From a checkpoint of a small transformer trained on Wikipedia: learned positions.
MLP neurons of a small language model. Each row is named by its layer, matrix (up: input weights) and neuron, and shows model dimensions 80-143. Each number is 128 + 24 x the weight over its row's rms, rounded and kept within 0 to 255.
Before each neuron's rows, "fires on" lists the tokens most often at its 100 highest values on Wikipedia text that the model never trained on. A number after a token or word is its count.

fires on: "." 46, "," 24, " Ph" 11, " ph" 6
L2.up235 [118  93 163  69  81 135  83 119 116 112  81  98 101  86  84 143 106 120 127  96 119 138 130 126 139 159 129 160 141 127 137 152 133 112 121 114 142 143 113 116 112 138  84 154 138 138 164 145 149 140  82 113  96 111 136 145 112 130 152 142 137 127 145 169]

fires on: "," 48, "-" 27, "-d" 10
L9.up637 [ 98 147 129 125 133 131 115 126  98 179 100 146 157 152  63 132 140 112 151  66 108 108 121 131  93 132 121 120 120 134 188 130 121 153 148 107 125 102 153 140 109 122 158 108 149 122 128 114 131  88 158 105 111 128 171 125 123 162 124 165 102 124 112 129]

fires on: "B" 63, "-B" 11, "C" 6, " California" 4
L2.up611 [105 131 163 119 137 139 124 147 139 125  33 148 125 140  80 105 107 128 119 111 117 131 128 159 100 109 185  88 109 157 141 154 126 191 119 102 139 103 132 101 118 125 123 140  90 141  78 121 116 127 104 159 106 109 155 159 113 134 130 136 154 160  85 124]

fires on: "," 24, "s" 14, " West" 7, "ins" 6, "ens" 6, "ers" 5
L8.up522 [125 104 158  92 123 135 114  97 153 152 130 137 130 180 112 147 130 124  92 123 130 124 133 110 163  69  75 136 160 159 181  85 111 168 153 127  81 101 132 122  97 149 109 120 127 147 162  91 167 141 110 128 152 154 138 164 146 137 105 129 116 146 122 134]

fires on: "-" 30, " vol" 12, "+" 7, " sum" 5, " Time" 4
L4.up278 [127 123 144  70 112 179 129 111 130 124 112  78 120  83 131 130 135 117 106 155 143  92 148 139 128 177 130 115  96 130  93 110 136 136 132 151 151 151 140 145 124 126 123 142 137 101 114 125 117 131 132 117 129 120 136 164 118 110 102 142 147 139 123 170]

fires on: "th" 28, "0" 17, "3" 8, "5" 7, "7" 6
L10.up454 [119 116 149 144 137 149 122 112 110 141 128 116 112 123 122 122 120 134 192  97 136 143  73 126 102 101  90 100 112 124 131 177 137 136 126 180 187 144 152  99  83  99 112 133 118 125 133 113 143 145 114 136  66 152 126 104 132  65 115 129 150 140 140  84]

fires on: "B" 22, " Missouri" 10, " Char" 9, " California" 7, " Louisiana" 6, " Inc" 6
L4.up380 [140 125  98 122 150 123 107 119 128 146 102 124 217 154 136 116 103 170 124  76 126 131 130 114 107 125 168 119 136 147 113 145 109 170 115 107 135 128 135 129  90 134 112  88 130 137 110 137 138 138 134 156 128 148 161 144 123 152 155 142 147 181 111 154]

fires on: "\n\n" 48, ")\n\n" 24, "202" 8, ";\n\n" 7, " Mc" 7, ".\n\n" 4
L2.up590 [104 133 118  82 124 100 120 114 119 142 111 101 104 101  98 163 135 148 146 108 104 131 110 121 121 124 116 140 121 122 155 126 159 119 145 131 111 116 185  92 124 114 106 119 152 111 114 154 127 164 167 145 151 120 153 112 174 144 184 123 142  97 136 156]

fires on: " P" 63, " U" 37
L4.up153 [140 111 165 120 170 111  96  72 114  96 121 157 112 126 126  98 152 115 148 115 114 155 135 103 114 154 180 139 118 132 100 154 116 132 159  74 124  95 116 170 126 128 137 131 124  86 115 142 153 147 125 105 133  81  75 160 129 127 128 169 119 144 200 141]

fires on: "," 87, ";" 10
L4.up428 [159 107 142 139  99 173 129 118 133 114 123 117 116 132 101 158 126 132  91  97 138 125 102 120 124  96 146 152 164 187 134 163 155 167 136 116 147 124 136 147 163 134 156 152 122 133 142 126 153 121 130 138 138 157 135 137 119 120  98 165 127 108 121 107]

fires on: "." 30, " " 27, "–" 6, " St" 5, " Feb" 4
L10.up152 [166 135 146 118  70 132 137  84 147 142 114 104 141 120 111 129 101 118 168 107 143 137 100 141 163 127 130 139 158 136 104 163 200 151 110 105 179 119 139 107 109  66  80 132 108 149 108 153 130 143 121 160  86 126 124 141 138 140  95 136 166 114 135 135]

fires on: "–" 54, "-" 23, " A" 6, " first" 6
L4.up465 [123 133 155 122 131 149 134  95 169 119 118 112 168 144 111  85 153 127 149 175 103  73 147 134 123 132 111 127  76 165 134 183 136 157 142 108 133 158 122 134 122  98 135  95 147 128 135  87 159 167 107 118 117 101 127 119 151 100 109 154 176 146 142 128]

fires on: "," 16, " of" 14, "%" 10, ":" 9, " were" 7, " " 5
L7.up72 [144 121 106 131 151  68 109 118  97  93 144 177 123 109 112 116 143 101 150 128 141 130 139 115 156 119 141 126 158 110 122 137  98 138  85 134 161 143 121 144 116 100 133 142 149  92 130 134 118 106 183 130 128  70 129 116 136 180 110 142  92 149 108 124]

fires on: "," 35, "–" 33, "-" 19, "%" 4
L9.up336 [113  79 156 137 107 130 111 125 126 104 133 132 165  94 109 129 163  77 127  59 200 100 107 110 136 123 127 129 104 114 147 185 125 123 150 136 125 113 116 138  94 157 130 126  98 123 113 149 122 144 144 134 100 123  84 110 114 140 143 153 117 176 112 169]

fires on: "i" 30, ":" 16, " N" 11, "k" 11, " " 8, " L" 7
L10.up15 [141 152 135 134 112 185 115 115 131  54 130 120 140 131 127 151  95 162 144 105 146 128 101 165 119 112 129 111 120 131 102 117 135 127 140 101 121 136 154 140 121  90 109 158 135 135  86 110 171 155 113 117 113 142 129  69 134 130  91 136 140 149 167 130]

fires on: " the" 54, "," 19, "'s" 10, " h" 5
L10.up562 [156 146 119 129 115 139 125 167 112 119 129  84 182 122 131 126 152 122 153 134 104 165 112 113 121  95 146 154  89 149 127 132 149 152 163  85 151 104 144 132 109 156 106 138 105 145 104  50 114 114 113 176  98 121 140 124 130 117 144 130 130 133 119 139]

fires on: " s" 42, "==" 26, " S" 12, " were" 7, " is" 6, " are" 5
L4.up86 [144 177 159 109 158 132 142 113  93  92 142  84 157 178 125 157 114 121 172 118 157 151 134 112 114  89 141 143 119 118 119 158 100 129 129 170 116  98 120 168 159  69 141 115 104 132 146 121 152 113  99 114 102 109 144 134 150 159 118 155 113 161 171 175]

fires on: " a" 33, "1" 8, " the" 5, "-year" 5, " was" 4
L10.up60 [145 127 141  74 162 105  67 136 136 121 195 128 157 119 130 116 160 126 131 111 154  60 111 120 122 140 162 103 121 133 173 119  88 125 150 111 131 119 123 143 111 101 127 137 145  94 148 127 152 100 130 121 102  88 143  70 152 134 151 125 120 106 114 117]

fires on: "," 85
L10.up622 [150 128 139 152 130  97 139 163 118 139 166 165 169  72 140 146  90  96  89 141 173 120 141  91 105 102 150  69  91 133 108 127  94 134 181 126 111  89 171 160 132 128 107 141 135 134 134 140 119  94 125 134 110 130 145 112 125 104 134  95 151 137 154 110]

fires on: " the" 38, " and" 8, " a" 6, "'s" 6, " his" 5, " her" 4
L8.up457 [115 118  97 144 107 140 176 163  87 161 127 116 155 153 127 119  93 114 131 131 156 114  99 114 164 118 170 112 158 122 120 165 142 120  81 162 107 146 105 135 136 144  98 170 117 149 145  95 129 125 112 126 111 105 127 113 157  89  75 146  97 110 132 145]

fires on: " |" 43, " " 17, " as" 9, "-" 8
L8.up329 [124 165 112 118 130 127 142 141 112 140 149  96 174 149 129  99 114 135 100 129 134 103 143 119 103 134 113 110 140 104 111 147 115 122  99 154 112 145 147 130 106 130 129  95 122 128 155 115 113 185 120 119 158  70 135  72 117 139 126 161 128 153 167  92]

fires on: "," 33, " \"" 19, " and" 13, " while" 5, " him" 4, "." 4
L10.up141 [120 164 135 146  98 117 164 105 121 159 126 127 155 111  76 133 164 120 156 159 143 147 143 175 160  93 130 108 136 136 129 149 144 180  87 119 145 129 116 159  96 106 132  96 138 110 144 124 156 148 104 140 132 107  85 127 132 148 143 112 113 149 101 138]

fires on: " in" 37, "In" 24, "born" 8, " from" 5, " " 5
L10.up151 [150 119 124 142 108  75 101 144  98 130 101  76 132 147 127 161 160  91 142 110 155 151 148 103 146 132 100 115 155 129 154 142  98 155 133 106 108 145 135  99 130 121 120 159 109 125 157  88 127 145 116 134 107 162  86 130 104 138 118 169 105 161 143 133]

fires on: " M" 31, "," 21, " |" 10, "." 5, "4" 5
L10.up180 [109 114 125 114 117 147 170 153  62 109 161 149 139  98  95 128 125 113  91 132 184 162 143 142  88 152 139 103  98 142 164 159 117 156 119 122 110 116 120 153 127 153  80 141 154 117 117 133 163 130 120 160 114 143 111 115 113 108  70  79  85 150 143 183]

fires on: " |" 37, " " 28, "-" 6, ";" 6, "." 6
L4.up600 [116 111 107 125 161 168 144 134 106 135 124  98 171 125 110 107 112 149 114  60 120 120  89 134 112 146 104 128 104 124 119 122 197 121 170 129 157 131 140 144 132 119 137 112 169 114 139 166 147 146 135 138 174 112 122  94 122 126 142 132 144 159 154 109]

fires on: "\n" 58, " =\n\n" 15, " |\n" 8, ";\n" 6, ")\n" 6
L2.up503 [135  85 122 124 131 142 108 118 127 151 119 116 123 119 120 130 117 163 139 135 169 136 123 106 127  79  99 100 108 158 116  82 152 134  99 120 134 104 168 135 142 125 174 114 104 131 148 194 138 153 137 142  89 161 121 155 160 127 143 103 119 120 120 152]

fires on: " and" 76, " or" 23
L4.up29 [153 149 128 160  76 137 154 128  90 141 115 114 131  97 116 120 134 119 140 136 107 138 146 110 153 133 111 154 149 114 149 179 141 150 131 148 179 141  92 126 122 118 110 151 117 111  83 127 186 154 135 124 110 113 120 134  92 101 114 130  98 184 135 134]

fires on: "," 19, "f" 16, "l" 11, " and" 6, "en" 6
L8.up214 [156 115 127 169  89 122 141 170 112 122 120 104 201 115  82 128 110 148 127 158 139 140 130 133 121  85 128 123 141  99 137 133 108 130  82 126 147 157 140 131 116 107 120 169 126 119 151 107 142 131 165 118 121 146 135 124 167 143  85 105  77 155 123 145]

fires on: " =\n\n" 38, "y" 15, "-" 12, ":" 11, "\n" 5
L2.up200 [154 123 177 111  86 119 176 121 138 127 143 114 138 117  93 123 115 131 117 152  98 140 156 125  95 114 102  96 166  82 143 146 159 142  90 166 144 107 104  93  93 150 111  99 136 148 158 122 168 110 113 152 139 131 124 118 149 127 110 166 118 162 183 151]

fires on: "–" 22, "):" 13, ":" 12, ")" 12, ")," 8, " –" 7
L4.up239 [111 148 128 155  56 134 138 138 140 108 102 110 145 130 128 117 128 161 139 107 124  98 148 112 133 107 119 111 107 195 129 190 137  92  92 122 138 150  99 110  93 101 127 121 107 151 143 121 124 120  92 154 113 159 157 170 124 154 138 165 186 104 140 125]

fires on: " known" 33, " such" 19, " named" 8, ")" 5, " famous" 4
L2.up165 [127 111 124 154 158  99  91 129 126  67 101  70 179 123 132 141  99 160 109 139 153 117 143 123  91  90 139 123 146 124 118 146 133 119 128 116 158 162 129 146 135 150 143  92  67  90 133  63 172 128  58 161 130 124 141 134 185 128 165 114 117 137 113 130]

fires on: "," 91
L4.up22 [111 111 160 132 126 153 138 136 160 157 120 133 125 111 158 123 147  96  90 120 158 161 167 114 113 118 104 102 104 131 126 132 136 144 132  43 161 112 108 138  88 117 140 114 100 160 134  83 117 112 140 110 117 122 117 133 120 152 145 135 109 153 124 160]

fires on: " P" 89, " Candidate" 10
L4.up480 [158 127 145  81 167 144 169  76  93 111  99 147 113  89  90 134 155 129 118  76 134 120 126 114 112 111 140  96 118 124  93 120 103 143 153  90  84 120  99 154 120  89 143 155 149 123 140 152 101 153 119 141 105 125 101 143 100 134 113 140  84  96 164 147]

fires on: ":" 31, " " 23, " of" 13, " for" 5, " (" 5
L7.up503 [124 120 174 172 164 118 151  94  66 105 117 136 128  91  74 142 167 112 115  99 126 119 116 124 147 101 167 130 124 128 104  72  98 157 137 168 146 143 146 121 114 112 128 152 170  95 129 137 125  70 148 125 109 146 139 121 142  95 136 137 127 136  55 172]

fires on: ":" 25, " St" 15, " v" 11, "):" 7, " Saint" 5, "-" 5
L2.up146 [127 103 146 171 141 118 152 112 140 104 106  90 108 157 121 104 125 137 124  95 136 106 147  87  97 114 127 145 183 103 140 149 116 106  55 137 143 111 120 124  67 117 113 151 125 124 110 121 123 120 116 152 126  74 146 128 177 113 129 159 141 144 133 109]

fires on: "-" 38, "–" 17, "-d" 14, "-F" 5
L7.up307 [113 125 157 109  93 120  98 137  92 134  82 122 124  97 115 167 101 129 138  98  96  72 134 154 110 134 104 148 116 139 176 153 127 127 145 112 104  91 136 147 117 147 129 138 182 148  97 101 164 119 134 119 162 137 153 189  84 124 151 136  64 150 139 131]

fires on: " H" 61, " h" 38
L4.up202 [135 125 138 138 132 154 150 105 106 125 119 152 169 143 138 135 127 140 152 150 132 149 139 143 137  23 176 101 104 130 149 120 118 153 148  86 176 147 176  73 144 131  88 159  67 127 135  86 115 109 144 142 128 100 122 110 128 116 106 118 133 154 117 151]

fires on: " to" 28, " " 23, " which" 13, "," 7, " that" 7
L7.up580 [124 121 132 119  80 143 137  93 104  93 162 107  93 139 136  97 132 134 133 179 109 116 109 148 124 117  99 106 107 119 152 154 105 128 156 114 132 172 157 124 162  73 136 189 126 128 141 113 160 164 157 121 135 124 100 172  77 140 145  86 145 154 122 135]

fires on: "," 20, " the" 18, " at" 5, " from" 5, " as" 4, " his" 4
L4.up422 [146 107  98 131  95 126 147 116 156 113  91 117 150 171 131 134  84 158 131 158 137 123 100  86 141  69 151 137 128 122 108 149 164  90 120 130 162 135 165 171 126 121 107 132  91 166 121 100 135 128 129 159 106 128 140 143 130 150 116 123 111 144 154 118]

fires on: "," 27, "." 21, " m" 10, " in" 7, " over" 5
L8.up556 [ 96 146 123 168 144 132 140 108 128 112 171 144 166 115 116 110 109 115 125 103 138 166 106 131 123 101 188 112 136  88 132 153 133  93 132 125  90 116 152 129 106 147  74 138 138  94 113 103 197 122 154 122 152 136 108 117 145 135 110 105  65 120 134 143]

fires on: " en" 22, " a" 11, " that" 8, " an" 8, " this" 8, " t" 7
L4.up51 [102 142  84  66 143 113 133 141 134 162 118 139 156 170 140 119 129 101 152 136 118 159 172 129 106  67 169  83 147 113 116 134 119 116 121 123 124 119 144 142 111 121  84 160  61 139 137 128 116  96  65 128  96 132  86 163 150 133 142 107 118 127 142 170]

fires on: " to" 32, "," 30, " that" 8, " of" 6, " United" 4
L7.up63 [146  90 161 172 107 163 103 146 103 117 156  80 124 109 112  94 121 136 129 146 117 123 113 109  94 103 123 145 116 136 150 146 122 166 125 157 132 151 136 143 167 113 192 149 122 172 110 150 146 146 150 146 144 130 124 139  95 146  68 132 132 151 136 148]

fires on: " played" 19, " =\n\n" 19, "," 14, "\n\n" 12, "ve" 8, "iled" 4
L2.up538 [154 125 164 102 143 108 129 112 133 174 106  99 117 151 135 109 127 147 114 115 140 135 133 158 110  60 128 136 122 141 146 119 130  99 104 124  94 131 165 138 134 153 121 104 139 116 143 145 136 114 117 153 117 175 134 109 101 107 125 184 121 110 132  90]

fires on: " H" 26, "ah" 25, "h" 9, "eh" 8, " he" 8, " h" 5
L8.up389 [110 160 141 158 101 136 119 107 124 133 109 137 168 134 120 131 101 145 123 142 157 186 161 120 148 103 123 154 117 165 141 139 112 130 139  82 142 135 126 132 146 139 126 114 106  99 133 119 116 155 139 134 119 102  80  81  73  82 113 160 125 115 109 137]

fires on: "\n\n" 64, ")\n\n" 15, ";\n\n" 7, " |\n\n" 7, "." 5
L4.up232 [116  96 123 122 104  96 138 135  97 126  96 120 129 115 131 158 143 188 133 156 106 118 104 137 188 118 116 108 106 114 185 127 155 136 143 121 118 148 158 112 142 137 135 163 128  81  76 145 104 164 177 133 155 122 163 121 100 112 108 135 144  96 162 119]

fires on: "." 41, "irmed" 7, "ited" 6, "ified" 6, "ed" 5, "ated" 4
L8.up219 [ 84  90  98  84 144 126 109 162 150 127 147  98  89 116 107 132 160  83 124  77 148  90 112 148 135 125 133 173 133 164 100 100 118 111 138 149  92 152  91  77 141 120 123 130 117 138 139 129 133 132  87 149 146 132 171 120  96 122 148 161 140 117 144  92]

fires on: " v" 36, " dec" 13, " ind" 11, " dem" 6, " tells" 6, " ens" 4
L2.up639 [120 143 149 122 103 164 135 134 132 100 103 101 102 142 132 132 100 119 169 120 141 143 110 143 127 134 182 150 118 112 114 123 118 116 111 142 136 136 151 154 114 104 117 147 158 134 118 124 132 108 129  64 129  84  77 137 115 103  90 124 164 157 132  71]

fires on: "-" 38, " th" 9, "-b" 4
L7.up129 [ 80 112 156 107 122 137 133 170 101 150  97  77 178 121 120 151 172 142 131 101  98  99 119 116 147 127 114 127 101 145 104  74 116 110 108 130 153 111 142 152 143 130 143 142 165 142 102 125  82 134 121 105 115 131 122 139 149 107 158 129 142 119 170 152]

fires on: "," 72, " that" 8, " which" 7, "-" 4, " |" 4
L8.up34 [105 103 105 120  98 147 153 153 130 104 163 168 165 106 116 124 121  83 107 117 129 134 137 114 115 137 145  90 102 144 137 145 131 133 148  91  78  90 130  99 144 102  97 119  65 117 153 112 142 108 153 132 130  88 160 140 134 107 135 110 113 115 171 173]

fires on: " and" 67, "," 21, " or" 8
L7.up542 [158 149 124 152 107 157 152 130  93 133 122 124 125 105 121  90  98  87 140 122 135 113 122 103 139 108  95 117 131 124 117 137 157 131 130  99 154 142 109 123 148 158 141 178 102 135 102 129 144 144 133 154  85 179 149 119 104 104 111 146 126 178 115 151]

fires on: "===" 20, " e" 13, " their" 6, " \"" 5, " impro" 4, "ie" 4
L8.up474 [133 125 156  91 159 114 134 145  67 144 157 106 135 126 133 138  79  83 126 136  95 109 135 144 124  99 138 107 153 126 132 129 183 140  91 135 159 156 133 135 125 113 121 138 174 109 135 133 143 136 158  87 143 124 102  87  93  95 115 118 133 116  96 158]

fires on: ":" 37, " |" 24, " was" 16, " of" 11, "):" 5
L9.up48 [156  91 118 114 156  66 171 113 141 104 124 167 133 115 139 122 140 107 102 119  96 143 130 118 134 127 102  94 150 144 141 151 123 107 120 142 167 118 156 118 117 111 155 126 136 128 106 132 143 118 154 132  99 121 142 116 157 101 108 120 116 130 125 125]

fires on: "," 57, " York" 6
L7.up511 [156 143 126  99 125 146 123  97 147 124 158 128 119 126 124 118 123 108  96 140 185 137 128 131 136  79 138 126 177 140 127 118  92 111 110  86 130  90 127 108  83 152 163 120 154 112 132  98 178 129 162 132 140 154 140 133 130 136 115 158 121 165 154 135]

fires on: " " 35, " |" 10, ";" 9, " were" 8, " of" 6
L7.up293 [148 136 141  99 148 155 194 111 122 113 159 105 146 171 121 119 127 167 106 129 155 151 128 138 121 129 127 134 129 137 140 119 149 167 121 117 174 138 143 133 146 123 175 115 137 133 140 142 162 102 130  89 144 106  62  79 123 107 134 114  93 112 124 114]

fires on: " " 55, "-" 11, "," 10, "–" 7
L4.up457 [ 98  89 127 110  96 126 178 114 104  99  94 102 152  92  84 160 148 102 127 142 189 134  83 123 121  98 108 112 104 142 122 123 183 111 113 121 146 117 141 111 164 143 155 168 153 152 128 135 146 132 114 123 129 110  93 115 143 124 103 127 152 155 157 152]

fires on: "," 32, " %" 11, " ±%" 9, " |" 9, " season" 5
L4.up559 [138 100 129 143 150 109 111 140 104 117  87 157 131 181  73 127 119 113  92  80 156 148 142 137 123  87 154 101 151 136 148 159 124 123 134 109 110 136 139 161 124  95 138 118 103 131 132  65 162  84 129 127 109 141 128 132 125 116 145 127 110 144  96 112]

fires on: "," 50, " to" 17, "ly" 11, " and" 6
L7.up311 [106 136 130 151  86  83 150 160 114 100 154 127 151 121 126 131 130  83 133 147 141 151 117  98 155  72 109 133 109 160 145 111 116 148 124  94 135 145 161 163 108  94 119 165 116 145 147 132 140 133 125 116 156 160 122 112 115 139  78 111 103 127 112  86]

fires on: " re" 15, " s" 13, " ass" 8, " h" 7, " b" 7, " B" 7
L8.up375 [137 138 118 130 142 123 151 156 117 113 124 127 142 161 139 150  98 102 166  73 126 148 128 101 135  63 127  74  66 128 130 180  56 121 107 137 137 114 145  95 137 132  89 102  84 153 128 140 137 135 141 151 143 136 134 125 184 143 129 124 158 132 101 113]

fires on: " and" 69, "," 14, "-" 8
L8.up538 [148 102 132 108  91 119 130  84 150 174  86 104 152 128 105 134 150  98 113 121 111 141 163 137 113 146 123 122  87 153 173 136 161 169  82 102 106 109 133 131 148 114 145 125  94 149 163 101 158 141 123 124 112 117 112 148  80 140 141 147 131 136 100 127]

fires on: "," 46, " Be" 12
L4.up479 [159 133 162 137 140 111 134 117  94 129 131 117 119 134 151 183 117 101  71 107 107 150 127 167 118 103 127 133 164 154 185 152 104 149 124  86  89  87 154 133 107 146 157 125 103 131 135  88 152  85 120 143 181 153 110 120 124 126 107 140 159  97 123 118]

fires on: "\n" 41, "i" 8, "in" 6, ")\n" 6, "oci" 4
L9.up545 [136 103 142 109 118 170 125 150 128 118 135  86 110 133 109 131 136 134 139 117 135 127 161 119 163  65 154 115 123 171 134  93 111  97  95 121 143 158 144 109 132 134 136 128  74 100 111 152 105 153 145 176 110 135 136 108 155 115 110 137 107 114 132 154]

fires on: "x" 32, "ex" 24, " Ex" 20, " ex" 18, "Ex" 4
L2.up517 [101 112 138 121 170  99 127 143  96 142 141 130 129 123 139 142  74 162 176 130 134 118 106  98 128  86 191 139 136 183 119 142 105 124 129 163 113 125  95 152 138 113 109 152 136 132 148 131 135 102 111 106 118 121 117 139 151 144  92 128 123 138 175  98]

fires on: " The" 42, " A" 16, "-" 12, " F" 7, " An" 4
L7.up156 [148 107 159 134 137 152 141 144 143 155 150 152 147 123 129  99 146 108 164  98 119 112 124 162 135 125 124 133 103 144 116 142 128 146 125  80 155 148 115 120  93 130 118 167 162 150 130  71 134 115 121 141 152 161 137 137 115 110 115 156 174 140 146 106]

fires on: ".\n\n" 68, "." 20
L8.up441 [158 121 144 138 160  74 129 125 111 150 128 139  97 128 147 106 104 117 158 175 139 129 150 133 128  84 144 124 181 136 143 144 155 162 131  97 124 116 126 125 115 145 115 103 113  84 137 120 123 134  89 127 116 103 118 138 115 162 111 114 107 130  93 118]

fires on: " |" 22, " |\n" 8, " %" 8, ":" 7, "==\n\n" 5
L8.up145 [183 109 155 133 141 141 189 132 141 104 102 168 143 124 153 145 113 134 118 126 107 130 163 140 107 167  95 106 172 108 154 140 156  94  63 143 144 102 113 135 106 125 111 107 137 128 140 158 103 113 176 129 161 123  96 116 132  83 115 117 110 119 124 106]

fires on: " t" 24, " h" 23, " en" 13, "-m" 8, "-w" 5, "-d" 5
L2.up450 [ 94 130 137 131 117 128 136 134  95 163 112 123 173 147 141 171 127 135 153  91 137 132 123 138 116 103 189 106  92 159 113 150 131  93 112 119 142 138 143  88 110 126 121 156  91 151 123 111 116  81 102 162 178 128  91 112 150 121 102 115 127 144  84 133]

fires on: " and" 28, " was" 13, " a" 12, " is" 9, " became" 5, "," 4
L10.up481 [130 151 123 111 108 139 136 122  73 138 162 130 142 102 111 125 113 115 130 140 117  97 140 131 104 157 157  84 138 138 169 120 103 105 111 141 135 168 142 120 166 112 106 129 183 110 122 112 111 122 115 109  99 123 163 123 128 112 148  77 156 111 138  92]

fires on: " the" 40, "." 12, " " 7, "l" 6
L8.up267 [167  96 121  81 135 135 155 112 162 177 123 106 114 112 110 151  94 119 161 148 163 120 155 116 168 122 146 136  76 114 128 141 122  94 129 134 126 108 140 130 116 128 106 142  97 147 145 106 149 149 138 140  78 132 130 167 107 132 142 139 130  77 121 135]

fires on: " H" 50, "il" 9, "h" 9, "le" 4, "bum" 4, "l" 4
L8.up241 [145  70 139 118 138 160 143 107 102 182 133  96 153 140 127 167 106 123 152 117 118 167 163 116 132 117 118 151 105 100 128 155 104 112  85 141 144 135 183 118 136 106 116 134  90 103 135 137 107 182 141 113 148 118  76  94 123 132  83 150 108 121 101 145]

fires on: "8" 18, "-" 11, "5" 8, " re" 7, "\\" 6
L10.up525 [113 123 101  84 157 144 145 139 139 145 101 161 148 158 103  84 135 144 157 133 116 113  79 155 111 125 121 113 131 111 123 175 156 144 132 127 103 118 120  87 117  89 125 111 135 143  77 119 108 136 154 124 167 144 107 130  94  89 100 152 129 114 159 145]

fires on: " R" 25, " G" 17, " H" 9, "7" 9, " B" 6, "0" 5
L9.up111 [146 124 112  99 130 151 117 145 118 162 145 106 151  97 138 137  97  86 129  89 156 158 137 140 143  79 143  96  87 129 114 174 107 128 117 113 179 118 144 107 122 123 118  73 124 146 119  91 110 149 184 134  73 146 125 118  91 137 115 135 141 138 129 109]

fires on: " |" 27, " was" 16, " of" 13, ":" 6, " |\n" 4
L7.up480 [167 107 141 119 125 122 116 104  84 143 134 133 162  95 137  98 125 103  89 130 132 126 141 105 132 140 126 106 162 109 156  84 134 117 121 140 150 131 138 120  80 111 126 139 159  90 126 153 149 117 187 137 126 124  88 117 138 135 116 117 152 142  93 123]

fires on: "." 41, " No" 16, " dec" 11, " St" 4
L7.up478 [193 136 162 150 127 145 168 132 177 153 127 105 143 130 110 111 109 121 178  82 109 136  92 111 136 128 118 146 129 115 160 135 154 109 117 127 150 119 101 145 101  91 134 156 162  88 169 121 145 128 115 103  69 113 127 164  96 126 147 146 146  90 122 109]

fires on: ":" 27, " of" 15, " " 7, " years" 5, " living" 4
L4.up402 [132 122 108 133 160 127 144 120  83 134 142 110 131 143  99 110 134 155 137 116 103 144 106 127  89 117 162 136 140 126 138 148  97 101 142 121 154 120  93  79 135 123 122  93 158 112 103 110 130  82 163 108 130 141  96  87 142  98 148 102 121 146  96 157]

fires on: " B" 46, " S" 45, " T" 9
L10.up368 [156 145 158 143 162 133 150 151 114  90 153  97 172 150 101 119  80  80 147 127 126 117 140 147 146  99 163 126  91 131  92 170 101  83 114 131 148  75 128  91 120 102 123 117 116 125  95 130 169 149 142 144  86 129 113 142 136 136 137 125 116 167 141 124]

fires on: "″N" 14, " Website" 10, " Slov" 10, " (" 8, "″W" 7, " Rio" 6
L2.up240 [171 127  98 136 151 129 112 109 119  82 141 115 132 112  62 157 136 135  92  84 120 159  99 166 128 134 142 137 142 162 131  95  96 128  90 137 137 107 121 150 143 105  94 156 129 104 131 201 168 157 198 116 102  95 117 141  97 105 172 160  92 151 124 136]

fires on: "." 79, ".\n\n" 12, ".\n" 5, "\"." 4
L4.up396 [178 139 169  98 139 107 158 101 124 126 132  85 111 140 131 113  96 151 139 143 105 108 111 120 141  78 105 133 175  86 139 184 137 141 166 146 106 153 141 106 108 144 158 142 129  98 166 150 155 113 115 147  62 124 147 122 112 133 106 136 100 129 136  97]

fires on: ")" 32, ":" 10, " Bronze" 5, "):" 5
L2.up436 [115 133 155 129 130 130 117  98 140 139 110 104 113 113 142 148 116 140 126  93 140 145 162  82 159 133 133  90 111 159 176 145 138 165 118 148 151  78 149 103 112 115  81 165 142 175 111 121 107  98 122 105 115 133 142 185 104 153 143 167 151 105 116 123]

fires on: " " 49, "On" 14, "In" 10, " the" 8
L10.up303 [148 170 133 162 145 135  81 157  93 140 140 118 139 116 125 119 135 109 142  86 179 162 123 152 124 118  75 122 122 113 184 117 106 151 157 144  75 114 111 145 120  81  95 131 125 104 181 114 139  88 120  81  77 120 125 155 103 115 138 130  92 118 139 121]

fires on: "\n\n" 65, ")\n\n" 19, " Turnout" 4
L4.up96 [133 116 104  95 140  94 129 154 116  69 135 102  96 112  81 184 105 136 149 130  97 129 142 160  96 158 111 129 144 135 182 124 125 114  98 130 118 117 176 111 131  89  79 120 131  69 108 120 145 114 167 164 170 108 128 143 101 136 168 135 177 116 124 159]